config.toml
d_model = 160
head_dim = 32
d_mlp = 640
activation = "tanh_gelu"
positions = "learned"
qk_norm = false
parallel_block = false
warmup_steps = 200
train_tokens = 320400000
MLP neurons of a small language model. Each row is named by its layer, matrix (up: input weights; down: output weights) and neuron, and shows model dimensions 0-159. Each number is 500 + 40 x the weight over its row's rms, rounded and kept within 0 to 999. Numbers have three digits each.
After each neuron's rows, "fires in" lists the words (lower case) most often at its 100 highest values on Wikipedia text that the model never trained on.

L11.up185:445510443510470515541535486505478432560499498452477529476419495523489460529512465554526527531527407457472542546472522561440493492495458579532512517516496525493540451520523535562473449559509455527513488518538518552514495540488534485464463486502453458459479563488459447554455474564516521406511530549426567511468542446537342436494536484477435475492485571491486558562471505470482515494500502564516520551436526488528529500498465463490538446526547476476426480459520528477440446442489501
L11.down185:454438458552413479479542556480455475523464531512523456527518534553559469550472529486503497510489530497480427500537540553518565493410492580461539540607464471541557499549544528480451567440517448487492576507496472459541469544487528504475517577504532490475514534411446555454506543534536482467541483466520499446557532503455487467484417487512458496488412494445496461547451510490479499526499467577474489535472537455465419567517506542472470488495589546499489449480528517547481453487503488
fires in: "1", "1st", "2", "described"

L4.up407:548493517415551454494502461521532430543487535471453530497492493544548495481478449485464535461567518573519499569505549409513463525566478544459503458509485462521509461493494492456534463470509515412525504547520572547543476502515499549495556472459534547489494483533502507465546451529456431533510528469476521482476428441599511487575455468490534526427522542522514508483401456529548535589470496468501512522502535487482501538475466448529505564377428509553523524474590502553498511504482530
L4.down407:468483512486468452499566470475575569507581516505506523512475464500490465482561416502481458587563546503519504474535511504542492458530432444520542541524499535541437442522478469512539481506589462552448518456564498455468491516532525555408492505555455508494413472542540502568516527516518525509441492546455494490553519499483489515457472534510427520450442496412481547469541484448505470536518480480491510468500611527430556486446408546436522500477482515553486459513448566517491533489508470
fires in: "to", "and", "training", "for"

L4.up267:489481517526500405538561455457537407545513525503458493505497483505513437560485518454524504517548477544527478542538530537482535534531601544459512597468553518481514478548493482488442481487568484476514494476494473445447494577482516467513518618518502464486422529420500466504425518478498502439487531462566473521451497547531529548541488474504526486482446513502464510462504505439502484518522446527571544412510493470520596470546569519526495449463501495427489419547490495489483508478545411
L4.down267:539494469376444529475439567464452523540472482480536452455451538535552566577558546444473504514545482534442462535486493498493512510487457429500510573463507488496513478490522486528493475480392487443473390547506532525523541459573531487502553449515479519547468517564516490471505481510501524543493500566491515478468537520506504472514584516546466419515531538499503512500473532515492527516530547504536445484472432525545495514535477570431503499421497562456562567544491523427486410500503465
fires in: "only", "also", "footballer", "assistant"

L5.up31:431489499499365459461493505558461536462488523477468473475494510517503512453524559522503498496512500530490564416457454519477492605485553492499541478487519536464501491402518461525511522478513524527466554496491527528534506529484529488460503522449509585532501485475433453414520549547519517578455449513411575576453430526553475446537539427465487488505474472496566541449507501515533456519534540527598523419499469480507519504536516542526517423528462463489595464518480497528489467503496500
L5.down31:454539507473450534455492535498567532534472508485535455421559456550466568501453494451467465571542457537500515522484438505482483470420467551506501450480484560436485564480459476547495532472506570479486515489438438511513548544522484494531559470524515518502480495513423442451562457469562499499455582437492512476446498524525526525535540435468551442454474474462483486502479494483522547507473470474507560539577437479453465472488435520466585535531545502508516632500496499493513584557523483
fires in: "be", "being", "was", "been", "beach", "administration"

L12.up628:466501456468514553482539474501549403547477507485471457490432473502562526531537477502475491500501462405487487529497565442583559496491508469495503500511544558534517492531538521477514508455505455447533520559493568520471521480504475533392556525538468541490523500554485482485454516454499492462501525483488593476602473518446427506506476488511473479553533499530435530529507482517556451538578552461470502446570552519538527526541512491554455506475612442518481499474506509560459535609469563
L12.down628:557505505495459455523486502465512561420511462484531501408541532475491415443464539516498529538549568482489484550530456576511432527488492548534442487537447538512495464430508512528550516440471535525510516533522494471542487472482454461531486535544531484528546539497495395487500474466463555495438529490478463488424507420516533468482497478431441491517468455526558502473529542473456533571415486517512488547580505585504518471519509530473562464516589545484548540539510478404491544431509473
fires in: "in", "to", "among", "at", "across"

L5.up130:545517476645450445596488506542574495475444447467428472436437438513451528549494570488569549494519556474508493450456473448532542519517516515462478597465505566441517536513467497535473526499541491466455504409518479540535467484436481471527507484494462448523487450461525468549511555459495505494566435541485489561496524521474512454453509480533449487529423461524507492499492533462517519478520512480501455571502489475520499475492511475560479548587469470472506528543527583493453498486477441
L5.down130:555557570592490519494493580468460509478453477474501461479478505531475481413529593528550521486509557540488477446518465450555509460449495514531493524595457507613546492492427549468397471531500441510545490473512483481445461525453458526459471442477460454462537475492459530463506536530536525511540516466473509552543506430478411518526489447494569457536547475497479546610536505572503539492532545455523424471498504508544512487487507503487471542559455472543538469517490471486486489485482521
fires in: "of", "for", "total", "sociedad", "columbia"

L11.up123:513457554502507451534526444469459484487449545519477465509455510448521502455465566549543483407462530448519476448562484504519497490485490545460459545489574508465528545522453477441494481554451467433542543522547560471478528555468571511518486539490531508503422460484533539513488483527433475534452549494497527455501458517473553556471566481528436570544460543495539505470477590509547423535578547580504580430505518488534502524455457510478524491474477436471536523516521543558532557475582487
L11.down123:519485511540570477487405527573498553484537470514449551593525479501551598506509510493521470466469488472402517530471444477482503467459465481484511462525442468465446557476521555408566518539537493515500548478429487504460469517495523597512467467470493497479477549537539408502487537502508460435562512481448511441524448541546540448508492554422481463506443504457527536517525474577445500492490535500499546514543538509539496476433483505547537436536500514468437522467574524458547480529484556
fires in: "to", "be", "cannot", "also"

L3.up505:495502507454487519459490500459458555530485520470487451565394435464549455558504517503505560482489454557489514532483503458554499473523509503417555511495477489473532483535482476487528401531515498444560547486479452523564502591444552508569491537472588487525476463524445427493539546499500585441545412472528543503488562472553470517492472510585538490431508518517483450432494505443443513458557511531442553520432539469473525544477489523562465546534459480485481535451484520483504484520542456
L3.down505:508412463464544518470503581432467533477553530406442495558451500526576491505511540450501476582520443486493550488511389568502490459501527478436511509516500488499484501485441424563554464533563544507507499523532509486505530537574479539545515533431511487547544505511515514449525530488468518410503436477499549530479504452521442451472458482498581464488506491456556524451450477473492476441475490528544587504499557510468510464494485504458545579527463502490534565493497475532481474599447505
fires in: "by", "critics"

L3.up489:468555400419472529445523545440521434509543524473502534516516496491550453537540514395514555563494464537455477479490535438491514506534439571536459525484526485546512636503488449518515509450488521501523503488466501500483504546505493471515500522446481514445444529499578508540499505512536519473465456559521501527458500547528450511529482517499524522534503508433521415483486492539466531482580463503593508483384504500583452460568520517494498470493426514514506589519501468532548481475559444
L3.down489:529497564494535494536508486407505485475531463465498507496458528509481460514472522457449551486522508480472491445459475436439568455442562534487466435481459488562540524532535495431532541459533575493544483557503524520461532440474516467493519542542467508483451573540530487472523502504496467523509545550563446526487409476506532468526501461514575460597485529443549508479510438518534544566490548408554464472523477523561456502500439488514529538435530552435488522485517546417558534417484455
fires in: "also", "not", "retired"

L6.up494:557526500604513494515542472576487502444502450471497392530500441592488488465480517434434493567485526507565457465485453484509520573439479533469565391541451534506430587509471481579526548479514458474500507469492446508461516528559509503502421498454541488443418538446450521483477539535521540466523511515519475507498541511487470465477463527516526540464484484486537485452530483509478505541493487475436518495555523482507435515545496491545513527563403520526568549502574482506533526471478462
L6.down494:523524503508505525513521494462501521546498493472464479589485516514502447493556528424563445600518465529543465466461514499595489489519513473459460487539408557498541481490482468553468556475521483522507473467477565505564499463463522459501515496534461457541488445541470538490463511459508468470538523455516498625463444527536536494586473512461498500474494501489533513473426468546530545455598520488450446489504483522481426503465446558482458549481604568402515490519440514480566496497453537
fires in: "of", "numerous", "secondary", "year", "term"

L9.up639:498445476586525493571525463483478488496491492458448520551470500535537456555484482478528492562487556517465515481544515489455497454543494564520531495553522469516544532490434493436521470508493444476438497477457555497487475482530570532540496566504481572513487485508508541495555503575499480503499526518511534404512516458580429488451465546471522448561523476454489465500547473471437530452510495590502536454505492433464605558441469469527544419525535510546539527574571584542505524582507509
L9.down639:504421448488466574469528468458497487432500444514519509430474514393481585542442433465537510522513568524463526524489517502529485590568474523514496574535579543490530496552509488456461475514540492444534563515504539448531518510518546442456492576509420551497508530493558537539511473463493462507507511439511548501535498471434510526451495436453539442499489508525550552496545519473545522473459486493459516510581433500497490495432492506518490459470515479458546450391536519527497537456481578
fires in: "to", "at", "on"

L7.up9:507559496490522463503478501469499469520489428515559504450391485542477486526525534474455543525498413465579400491484512478549549542493552520470461548495531558465557597518561394415490499562520494522536562468494550496478535472444538444502531501508478489501502481478474441507487585436517540454498473571408544439553541487553442476477470536482486474543498469541461462515530546500498502459508493503499472480568567441469475514498495512489473570482554518540458523517544448448510532521519520
L7.down9:517472515441500531528537502388566466506493498476427465492528524487569524481474453472531496502464457456451533488465472483511452502519484511555549511544532447591488478493520429518525522549455516512493507546513572571496490485526500450497469465462505472527496498442547536576458499485453525538513541523553490486556535452427499499502512475520562470477469527408531568492511509516491460597440442516560504470459449562441582540544514539535394529520592501464537535449493496448476500439471466
fires in: "in", "at", "according", "after", "chandler"

L9.up196:524413468498549500488568532506554553431469477518535473471481578558488457511563472593507534488487417477534463464605468470465571517535500608531484513499515454518456475455503490479511499486531466489394534550537564482490497455477501491520500480422533571465495477459438497519531471500485552473570505558466475482589467497548457478487502518555472541511482468495503543447487508487440478461480447462541488434442526479503428485505503507458533532433478523504536485534479488513579481418466469
L9.down196:590551497459464527523570542501486465571527485485518506559525471379508498550522465505484472427539460500516482610442511512514542437479553453522483577489546458513501466493519455511487523417563493496497461476496427502510593477524496537461502529446545461458522547472518494517552476444420533463482520496546508418460459528516552586489505475524493491524550427532424549519481510503540463524477509490505557468475476504448486444452515499548514453503517525535462571506464457469444507587499507
fires in: "the", "he", "second", "she", "his", "first"

L12.up266:460501480522470497539529447577508569481496469470473484536495491540490479522516560548557503577555501448461521528566461529483511479498525557428542511570483536527546437409475480457537569460611511461492517476446523478506497555501451467485486549489469529445487443548535432498570553510531409543463485583549542496486520462528521451544519480465521407538463473541503502554523524498528459536511537550535553572516399436494510473473487544546484457483493470497504552507519489512442541511481529
L12.down266:491538443508469463443518456491476537477540518559444514490478523485458517497460479554511444498494514516522491466468481514486475468486473452523522527481540491526506493492440505570543556572583517487490542499383538499558521543488479509501535480480464493575403523469475496543497480483527579538503559488506520470497502505469420551485430494453520526510433469503542525548477635519481467475513498568556452540503495568453487503522485500471538491504522482557470528479443585533421449510397391
fires in: "is"

L12.up554:519481506482470496510521405564475501530494494516449461468541507470454520512502523470491423511588358482482484525470478511456484536514553468387448523484479516533452485514487446507482513548557437508436573504459541488504530474457474473520556530546476474508531532494533460504535473490491499437492465389456461469499413533518511516512451508522494423452527499488490546439426505584483490496476468515519558500499438492547515449513486444478545520519447488435576521494565522505475459425573477
L12.down554:465479458513550515553559518499449550475527534543450509446482543541546499445452476509554493559463514521510503529524499432528477447463469490497517461512478518447514519407544510535498559516497531448485412456503464436574515574529461511524413488478484436476543500494443589475452474451474518517544514531544520518507523507447456527539485391507475601525456507536518558536447596465515483504554513527509475531438499560450517474451459529461486515492521490570506474536481500591484459512426480
fires in: "were", "small", "one", "being", "was", "been"

L11.up51:490404494490553508479475477415533580523469495534466467480455538520506472496449525577538515484476487407468475505481392509467476455416482497504437474494523537489506559478539488479497527521483455503528559462491493480495483523463490567524543484523518522485525488581561478516487519600548434529457561452433509476439538410595468536452526496558474546481506407463506498536510499462501510509503463526517542536514536487471518489559486533515447477522542490532595499500564505526397521527504455
L11.down51:519484516454408512500472466513464435453511499528484547554535518506426513519553461461536503534523441445418489471478475536457502456588537482500485524444480537538539559511513442502471531445509532456524587530494563482564487489426501515517461512482462471514485448509392504461480482484515517478545550441589534505505497470500501485525568531412525526524468494526478541541557508488526450488460567544507526446517557576489491492516517373460598494491492578529467511481492501508454507566506465
fires in: "to", "towards"

L11.up49:471425527447538507497505452507523449556485512488471473560542523518453519489534449492444388534531443523450491544498565462531536548508510538538543507444430530506526457452552569559481489513509567441521557458533517463522519552508577516448555530485515581508401536515558460400458472495500534497529537477506522475544507508471499533492473552481493536531569490518522415497508505453509490505497441505499434530509471522464517519448522477428434523437507531500569487540568508544450444505554449
L11.down49:463450502509512436528484439516533496511475457479484488586524452448465518500533521554505527495445544502486451444456503501558529454526513474408490514476503534519588512586536494525485453495450507502521531534415544573548460558485505512436461551486454463556456538521475508496435540606548477504513480569532531522516512456537435525467507419551482521543552430466461520494518439534481498548483554549502508475508592466505449476523512526459472541518443469472488477516479554462416516540419541
fires in: "years", "middle", "and", "to", "months", "older"

L4.up309:511449563463400485483519456475512506434493481451419536587541483499509536464457550466453507447564509491433541504429516503474464521492417524492492514506491507515477493457503513538555452511473567592440482533512475472470520491564634520462483525474544503485529505505487485456498533504550561521488484548461535512589513562551512489510517488571441517454475462563455495435411461564507466455484437477439520498482478561502550510538511518440514505502523524526481489517572512437526499527540452
L4.down309:465538498502510518534441571454436437481608497487569524440521481540489489468529444508447532556502489440498489508516474455525441471487438480469503493514525546450539444504522478489533506507489569495476516449535460540558561519581556550595537419509450504488548474484516438503508494522503509495491521509526483444545508541492518441457528513482482521509462520512434487413508486503504468518505537471577534536402563560537414472545545520522464499421497508430482516458468571514538523500544410
fires in: "in", "career", "website", "part", "bank", "place"

L3.up569:476539458562541566439402501544572528474520573513489482439582442517526512488461536477539501538568497494472510475456528510503441470461451517473526497502521511471448452464514526504541523524511527541498518541464454493459495533484444493546490537464448518487438512535484450510612504532460493544492490495526524607508436504466536470531527453569448506545522497524476565543468545516557408492489453509533521555444513479521477451458470540396503521420506566506475524527493452560497506418448513
L3.down569:514494539542509537447442498523620516488527492514463507486485422512508559484470534486455525454590476499527551508501500511470578606472515454493506494423463483493498491499450487518517519534574548532550528446414454456524501498511493533571505522466478458567468530522398427479577569488508438492435440484447480528498445499490539514532483470536500499509470476463508551482438507447489540552505516529527467516525556470486511458563469460482496500537443518569502579484521471587444478489479432
fires in: "be", "was", "were", "being", "been", "beach"

L9.up435:470511446500479511477471475472506422496495454426537480527579442502533426488587494503526500534603420527512529510604515512473583460469486534461518491501537573572476468540454521450473496447524457518444476493446533563509500523501429502424483474446488549439541513509520510477548496436468503497511455438495511529580420517430499454542471507492457517516479514474478488507431510481522520392516486508503502475505483486456406473466517514513581509477503520551509505521525461445448475462560543
L9.down435:539500464485357578413480502561467458428500550554455528494497490530448550492511463356534513445485482529429524472473500521527483467515465526538535502504505557491486449476485546527492512566455543500511514524526541530474505500479538550525467504479526453485499467504497574538503467467582447536452538474450466477546491503459523481425547576485532534497483567547463500514462500461449568519541495478571452557489434442474514535478540492495528519454485526481467553559485467530507463444526556
fires in: "a", "is", "an", "was", "elevation"

L6.up286:528465558539478440507470559510538443523449476450482433557500511528466508500512543484505512531511550549556460483587508506558478449483455544451554501464501492471483497411475469516429546440522605504433580437511538508470462518562505435441489535420520477465503492532546494500474469460494519484536505500511504497575478498509479480462507509422491440492538476480563434518580444531493511442509458538479456525503508495465521489528465472511552528575426512558509460525493597499498573485473414
L6.down286:511587482513481519491523491574424469505450488518506535614512489527466515568468550495506516392506465572546483509477479512577514527567579448457492516467505542553485469480438480452458458554524444424482562486597508519443467421564459515462438520515516524494523491515501508472461523471480476473493493518468523499499509467513500551471510551473554513480474450450554543450550524535483475507462509466458574503433402528516485451485480495548483521589481498518474458503472551518452521580475466
fires in: "of", "early", "earth"

L12.up115:518479537498521483514433479545516435393502502494484513535582490541531471473452507488507469510437445537565471489524472520512435440508450506490444531439457528502456569469504472403498475427549429494553560489450489520525478504501534492522510497473566493457517489526481486553497496510482447511504524475504482548440396492522539542529468482514515444455482503437537454465503562544534582485515536508594588507502439449507482530463453496402521423542441500479492559527444553526502500446485513
L12.down115:502482513567451507504486493555511509457503565438482558588520490443506514475449514471497398512508504525456550556538501521522482474497551547466535521500455481453519599388536466538448516512505543549529486573448489429534501492412511506495481405481541501562500529461500496527487497543548521435559438423485497509508469522493535507526535441510463501510545493515459492407480477516459502511476517568489571489457467520456553441515426495474532449509448527478495551485524519492547479453560592
fires in: "also", "they", "not", "who", "usually"

L3.up137:463435442605437477460483443439579538518505551438507547496497527453469409477480505508499512561546457487532500563510452544497532545542519459526513525469496542472493516467498430491511492429429480537466518479478453499526540468585502515457507498474466563596485444544486467494491468553438516546446450548495525455510449449563446470461550540531434456458480514473488455467499510444547513589542462513427481533516477497496517475494522515476470445458490508513515518451515532405503497429548516
L3.down137:465461438493544468516489487529549543548512549531516515568520579483440510481488450491540445500565432510456430481469439491463520561456477527523532569569442530449498482489531471525559547505447534528546533486499476501594444541552468504453544498521511458453505542525495462528423487547418523492438556498548528497468537476471492472611519482479529566468492424446492464443489462465472579507534495543513453511507499492515530532460508480572420489446574455508500529507467527483503440461468541
fires in: "years", "since", "before", "province", "served", "himself"

L3.up97:512465418537445488465527500459501508438490506546499519534433517463524485541543563552548547570403528567468459506493474508504471504465461458397515507496527506457535544473569566500533449392519452519510591513536581466527496527531506453538502504529486523486444470474438510565511481471434462546555523525559493510442460524467573482566492495455498453448437507473516464490493523524507501461521479466570454516466488489505565475445454534452536476459456530450565487503471509481521478461545573
L3.down97:511461424564436518495533505484529507432514497520492472461437503439464493526570505506521629564450487597466454508445479471471545518449543536451484564461485537398507504448562507504541525479453485526521462536532516511450461537555466488526548554523558506493461519489459452522543495441526397514474517532532525539477470506518564405562451496486508491465478572492507497473521471444524541516516526526570496482491449543538503492521526515437577500454577470470538475488480443495472533459475483
fires in: "also", "usually", "currently", "officially", "eventually", "initially"

L11.up453:463467471526557548486466463529494442506540508460430488541506404520524516434558520481470542542492485462532480525465549513471498495489457512551552478499525539465463482487550527532471536462535467482564498486501538507492550500416505536484429530457531449535484530431487540512451444478506538459443511474459516525492523561489480518410470497533512521498518592431483479549413453496440561546550503617472539498514540545471408551457501539509551527469537577561430447574490498516524483532489513
L11.down453:493481465462489487435548499558462499501507488482443500551556587532510467509531524536491443467569524453513494501531475538479502459491550499476490522483476517494501512500539496481499555459492529460534459479392503508512434471497481584481579522477439570484491576487461488539487436483509530433531464541531464464525512615519484429511469496489478461445524550512477430465486463441385545491572454485535559534518480526445536519498456537457594499506502592516462503550474543481536472596498496
fires in: "1", "2", "31", "30"

L12.up157:432517426551492553514515524530470533536468497476537504476482377545557473537467491549560478563537448471519508513456500569498467536421440570511477559451495487468476498488524544490506519561517473506506549486499477491516512522399493500472455445476432467485546528501465476549481497533464577454456558530515511453451521500532560489587486540470474508475544520513489520561440434564451442486450527571478525402465526442564464565457448504508435481505535509506512474491488559541477460511479476
L12.down157:479542423523514561446533542499525501503498542492528501499469437470553433469407536525526440532534514524492487626510540536514485483496506547485559495462589495463425424539495507455480558498516498518500553544493490485491519518408520569542466467444491500480500534501529500523551530518499473452538536491475463474497492517431531401561521467521490522492505539420592509554451458507519479508547509455440523501565548515456416569464484462485423481477452464503479491468567528501447546497444495
fires in: "2", "1", "2021", "2nd", "long"

L3.up23:512485494515522509456540552460471477489498459517534527516505548564463483499521484536536433467518450454427519564470485465515455508497517554527477474502454471463500455527555496508450507520510468529510541501435492494431495480522516514488555568469504504515524525503452510549486494475519493558559431484520539510426496527483507546426506512474375454584476481504615487528552568493526466456485449465615520470491505441550526421449550602479471483513511482525520468440465535448419517583548508
L3.down23:565487518464521511524561423513554523518534455548547525516510529576497509489491521504568497480481529431529527498540564449498500530511508451508481458590510434502514452505579470547517496516479496567456569460549517498476543422512459492437500483527568470529532513414450562529417515496513528480446439540509489501463448519550471490380495451475548489495468448506529437531500465518504488546461500463532525505434464535561456490462446491489491478515474516465584573478415520473461536447434516
fires in: "his", "her", "s"

L12.up439:540454474518463388487464558528578529472529504489471527497456498511482489486517461510472473535536506527484534510466486520462509515507477562540491448533377480536467459546531407487428479543616501466463503500519561541560512562497471552502489493492527486431445473565477412529525490499442549588482567489512479434471505447550486441535480524455556442505497530527541512497513552460460526509364488500482523568492523518479523512571525524473561521493442516533515497546498508487520517523475471
L12.down439:514495433538548568559482462551456502461439501466497437575425514466552470482502500518468492503485488515457574463489536486460531492497532483496575506554549560487554492538495510419448425506514510478500451436449541480496540541479402495462469593474546522490509448487566501537512478545557513521473520473465548475497534554519469494493501570462504506506510504412464475488547509577515482512499513462484499433530399454508558512581474516464532519521460503442540471473416487569449548569502476
fires in: "is", "are", "performance"

L5.up243:521450421532561460452562490447499517537550586483462480501578538456507552494574511510553498553498512517511502466514450501483517490475502404537468543551459538426500468429538467461488483480462515480503581452518549517386492497500519460490524552452525591568522524500478486529483426493479545439430385570433530502550530508518418488508489448448520526477459491556491505463563484509563478435493434479486467488473541518512505515442490493506510545463503513483465537463485521500498548493493525
L5.down243:409563478512502553510432524500476530501503446559492473544495522556545465588544498471440513484483455457444535505479470534486497468541468584492525442446486530470504532561438466522513531556449535561446503487480546516613543535539450435498518502571522521513438497506546497478467473493452491498453595534520492533492381558516487438495471514536468492525493470498472424437497463537499516557543513556525483537536468508480523415523483546393501505461488475499458447474527450525498482528513503
fires in: "until", "after", "since", "later", "before"

L12.up581:580480547522530492475480519489489509586541522561500538510446538533535456480491469545469413521471518534500479498522472483452587566419516507514515505533405479480544500438558490463493480500533478516512525505490557562572552486559460494437474506553512518448517483555469525584493535458498514551498555529536492498489484500468504525462524529595450447453435546459569443450490508563487501576478454420473475499500477536547519552522515496456521463519547515491505503449557479625529530527441487
L12.down581:460408551513464450521499436532485529544454498479524449551517530538479559446494482525503459552511494516528458567489493587553652549437483475565417490509556464504493514499553534557479432522512492512522557472503511473500444487487461480512518535487498480513551456503417512543540482439561522467509478499432472515580507483499398513446559483520437502483496503481532457504471498520539498429458556445543522492518488573500448457480535517492430485486573537500500467506511532543439488538510454
fires in: "as", "end", "became", "consists", "consisted", "department"

L7.up407:464546562499477433445555412453513566493509524493527506523539531509463518499557538477439401474562488449542489509476457482514484516532463502478447522507478436484494515405538486504477516501479508572541562474507556503532497501563472517464481432450564510411447497514457529452472529450551476431500462536575459462488498506596502538486525513473508463560506421541518463480496606462518472471526480450559537474530521526471538458518601536495459546476441437461523487542547487479487513476490482
L7.down407:540442492582446546486570475574590542560436504488498520472477505556514464534467436479498482541468560483516435489512519459524496477466467552509494516469536475493473465495512516516500513466524455596465546503456493406472524456442500447453461569428472527455508506433480461494537470476477483450549508517442447529522489510513490489496462506583539489499560473525540555509463480513441544591455510519467544486530512498574546547434531429484531425524491449535510553485483531595494518421484498
fires in: "his", "her", "their", "and", "s", "middle"

L10.up54:550529468561599433500537533426540544504453565479513522575475504525513538496567475498591479543546539482444513498503509476468494563503424476441512506490530487506519459484524462491583537521444534507507581515504492451471471480490514487490472444474533540515513535502469480509499483525404524493502535538494490518617549513463529517515465557434434491513440473486423495432490488542546541530475572446420474471491504460388429501526481516478518532428523535526520451542500542523492483517437488
L10.down54:503456485485458499488468509558487408437551410503529550504496560558579473534535440450483502484530503473543422517556449458510482488617444518511551517528469486478510483470455501507447473515599444525481487512474496512571524569484471490441443483560512456552491520522493558518512487422507536509487503504511466522504501422437443544440473447565532564550501517532504451519462515538481439547580486531522508500468427499495555556524499501464483487471467525456548498503518440435475507577537497
fires in: "in", "it", "league", "she", "he"

L5.up242:561497454569553530500500527459492450482517464440464470570485442530553519526522466499458519500536472453504392519416518513499463463505516511463515558504516545534455514477540530447514521548545477442467557489510512469445581464483499549468497473456498444487450414440518500502486510493504526484521389549502529525531544510585530498519443447474495558517475486546460448509491572505526408513540421476515461460478577505444567534483472467478494563448556496456529526485549501457483514586545470
L5.down242:446495456586443455462512532472556466484464554519471455520438497514526468503494446480411555450513493526546510486468519542505520482574446491500493520470570560477472574464508508498457503578480581528401545466545488518514430535540466576465512582517468489488422483468531485466501490456509596510506390507460525472533518512526437464512464498498515452502525482484488543443477561502499461494528459578494563456512441601530550429552490555516493481474531485486518485508521476509536484528470490
fires in: "after", "from", "with", "while", "in", "mike"

L9.up315:501524472499518494457494475446430527559528424528504455530513506471495468528477483484544466568478480518489456535529583543451441464558419548535474546597481474520566469474553466489567499505568469552550483466442579516524537428464564547445565494518449519415565455494480559541549497506541536474504457433556536488455456400478471450502497505484476492510495519520488495488488445507467477478471505514492570538534510548593495511544491540491426539447543515535485476507527547482483524531531549
L9.down315:504484518485478496511523496516480515547502564480431475491528452551546436538479425553536443503510488549456483501487485495493500511473498508479513533502522505492489543524529449473525466582374589502521485511496489431533465491545458431478490575469432485521464481542466512478470479429447519557498507522475503601514506411519446551551431513573472500519551441572587561480470575538504497475433448488506526484462481488539492464523498481440516485599538539514532530488478537497569572467466533
fires in: "the", "as", "consists", "many", "in"

L3.up165:526476535490551457494475503487468455500479482540488376488425458445476473499523471512479520437567509497494524423459528479534520508538424559437423507530464527480586549502498559493543518501557485492535520458571528490486506540449578558463473496518505495493538545527467447521583510529544525456517516501473481520494587471539574502471438454446508467435492455521560480540472470444526554478553492544502531575508485453519569504463464472482482571483483437503452583546523557462493513492514564
L3.down165:539447470531567455487488474493505502556543549506478497469552472492535575483491475546542503526498480457510534429501439477496538496530474474470492495525544499488522492471482535432483477577501563476507517417450524533527476532491607565555508504519586527482484526554499507487474574493487437509457490463458509416547504414456442562539429460485575441484476455594512506594495509449476476492575515515536475546554485491550451434497422533515498505460493487469485517418525501521420511535498522
fires in: "with", "by", "for"

L10.up136:488518512494517473483548517552449526484418471528520553545478492477407496442480565429521487511466449490515542459503511495469497481473415479482466540515523486466460437457556412578479532532552501556529578521504503548539517451456537425461425502519476514527508451473502490540494540501530404539574482475546490568532443439459493587586508468513510434511509442467524530551499519476489427486439487522506478463534417489502498485510471470484555551530551529516501554536555527459482443452473479
L10.down136:464531574469475461570529452482540495456545506476506533513517466603518510548435430516457564568503548498479481480480507477441512456423520499424538395506485418465468557554431529516553513562540523504535464473497490539478444577539510544523483489535562451557536525583530482471539447502428466543456518543484435478506486530466443479513483519539507504507465569468541520500523562524463519565483488512474490536488508473468473522510476538468464430389515429509480517468549504469485490495528475
fires in: "was", "draw", "right"

L6.up71:520538505433479512468554495500510514494543492542553511546531535502600498488526448517568523501502479495477539501535536498414428555439540470575393596519456543543491422532498498537474534493468515510491448499527597488447573547509495476446480473467525493465461517495526488462504537528499459469506531449520492479508524471446451510561494490453525529542579480491466472549442501544513517490470456503535538423483472527454463537548592492533565477482448521469510569563453525519456506565592487
L6.down71:378478503513503512528563490450570520518470464517423460504414493518546462620489514465477402528491482538506484472530468512571515528505537562446486555500494561541472528468515442426468538532490472483468555475481493464483505509518477570477499504533504534478484447522568507518520435442538516533505526443524515512482480486530539445535499444525520477545509528459504520521495405476490435507604417532529535576489562509477458514465493568484527521536490544460507510434531434528514502479422476
fires in: "is", "a", "has", "it", "was"

L3.up117:507510499549482471473490385463510509503472509582514520530528495550421443455474483489449503505520465520500506454514487536482517492422487565536462546495451527481467487489479455551493441531523478492412491515499544440571512425534526504462482495482533531514511540554541458490565537507556508556547419577527561525463486500493490428527441462573477526542508501498465544494553485495414469477572436512525440499503483448493424501586505442384537509536462542484555533523498462468446520469478512
L3.down117:481469501461535438533542486561463498471475486599515444493468530485525526481505517414549497474582533512481464459559450501547623524480455516517455531542477475502475551529525544486458482471499488494524381519509522507547476509435590502505528499541503470499463508542549482456474566474532459565543434479524481539476482490480505439470499431490454527478534517454425502456495566419516520505526486524527459488526416594478490454560532473505505518536565473504539528443442488401493500537496520
fires in: "years", "number", "most", "career", "year", "part"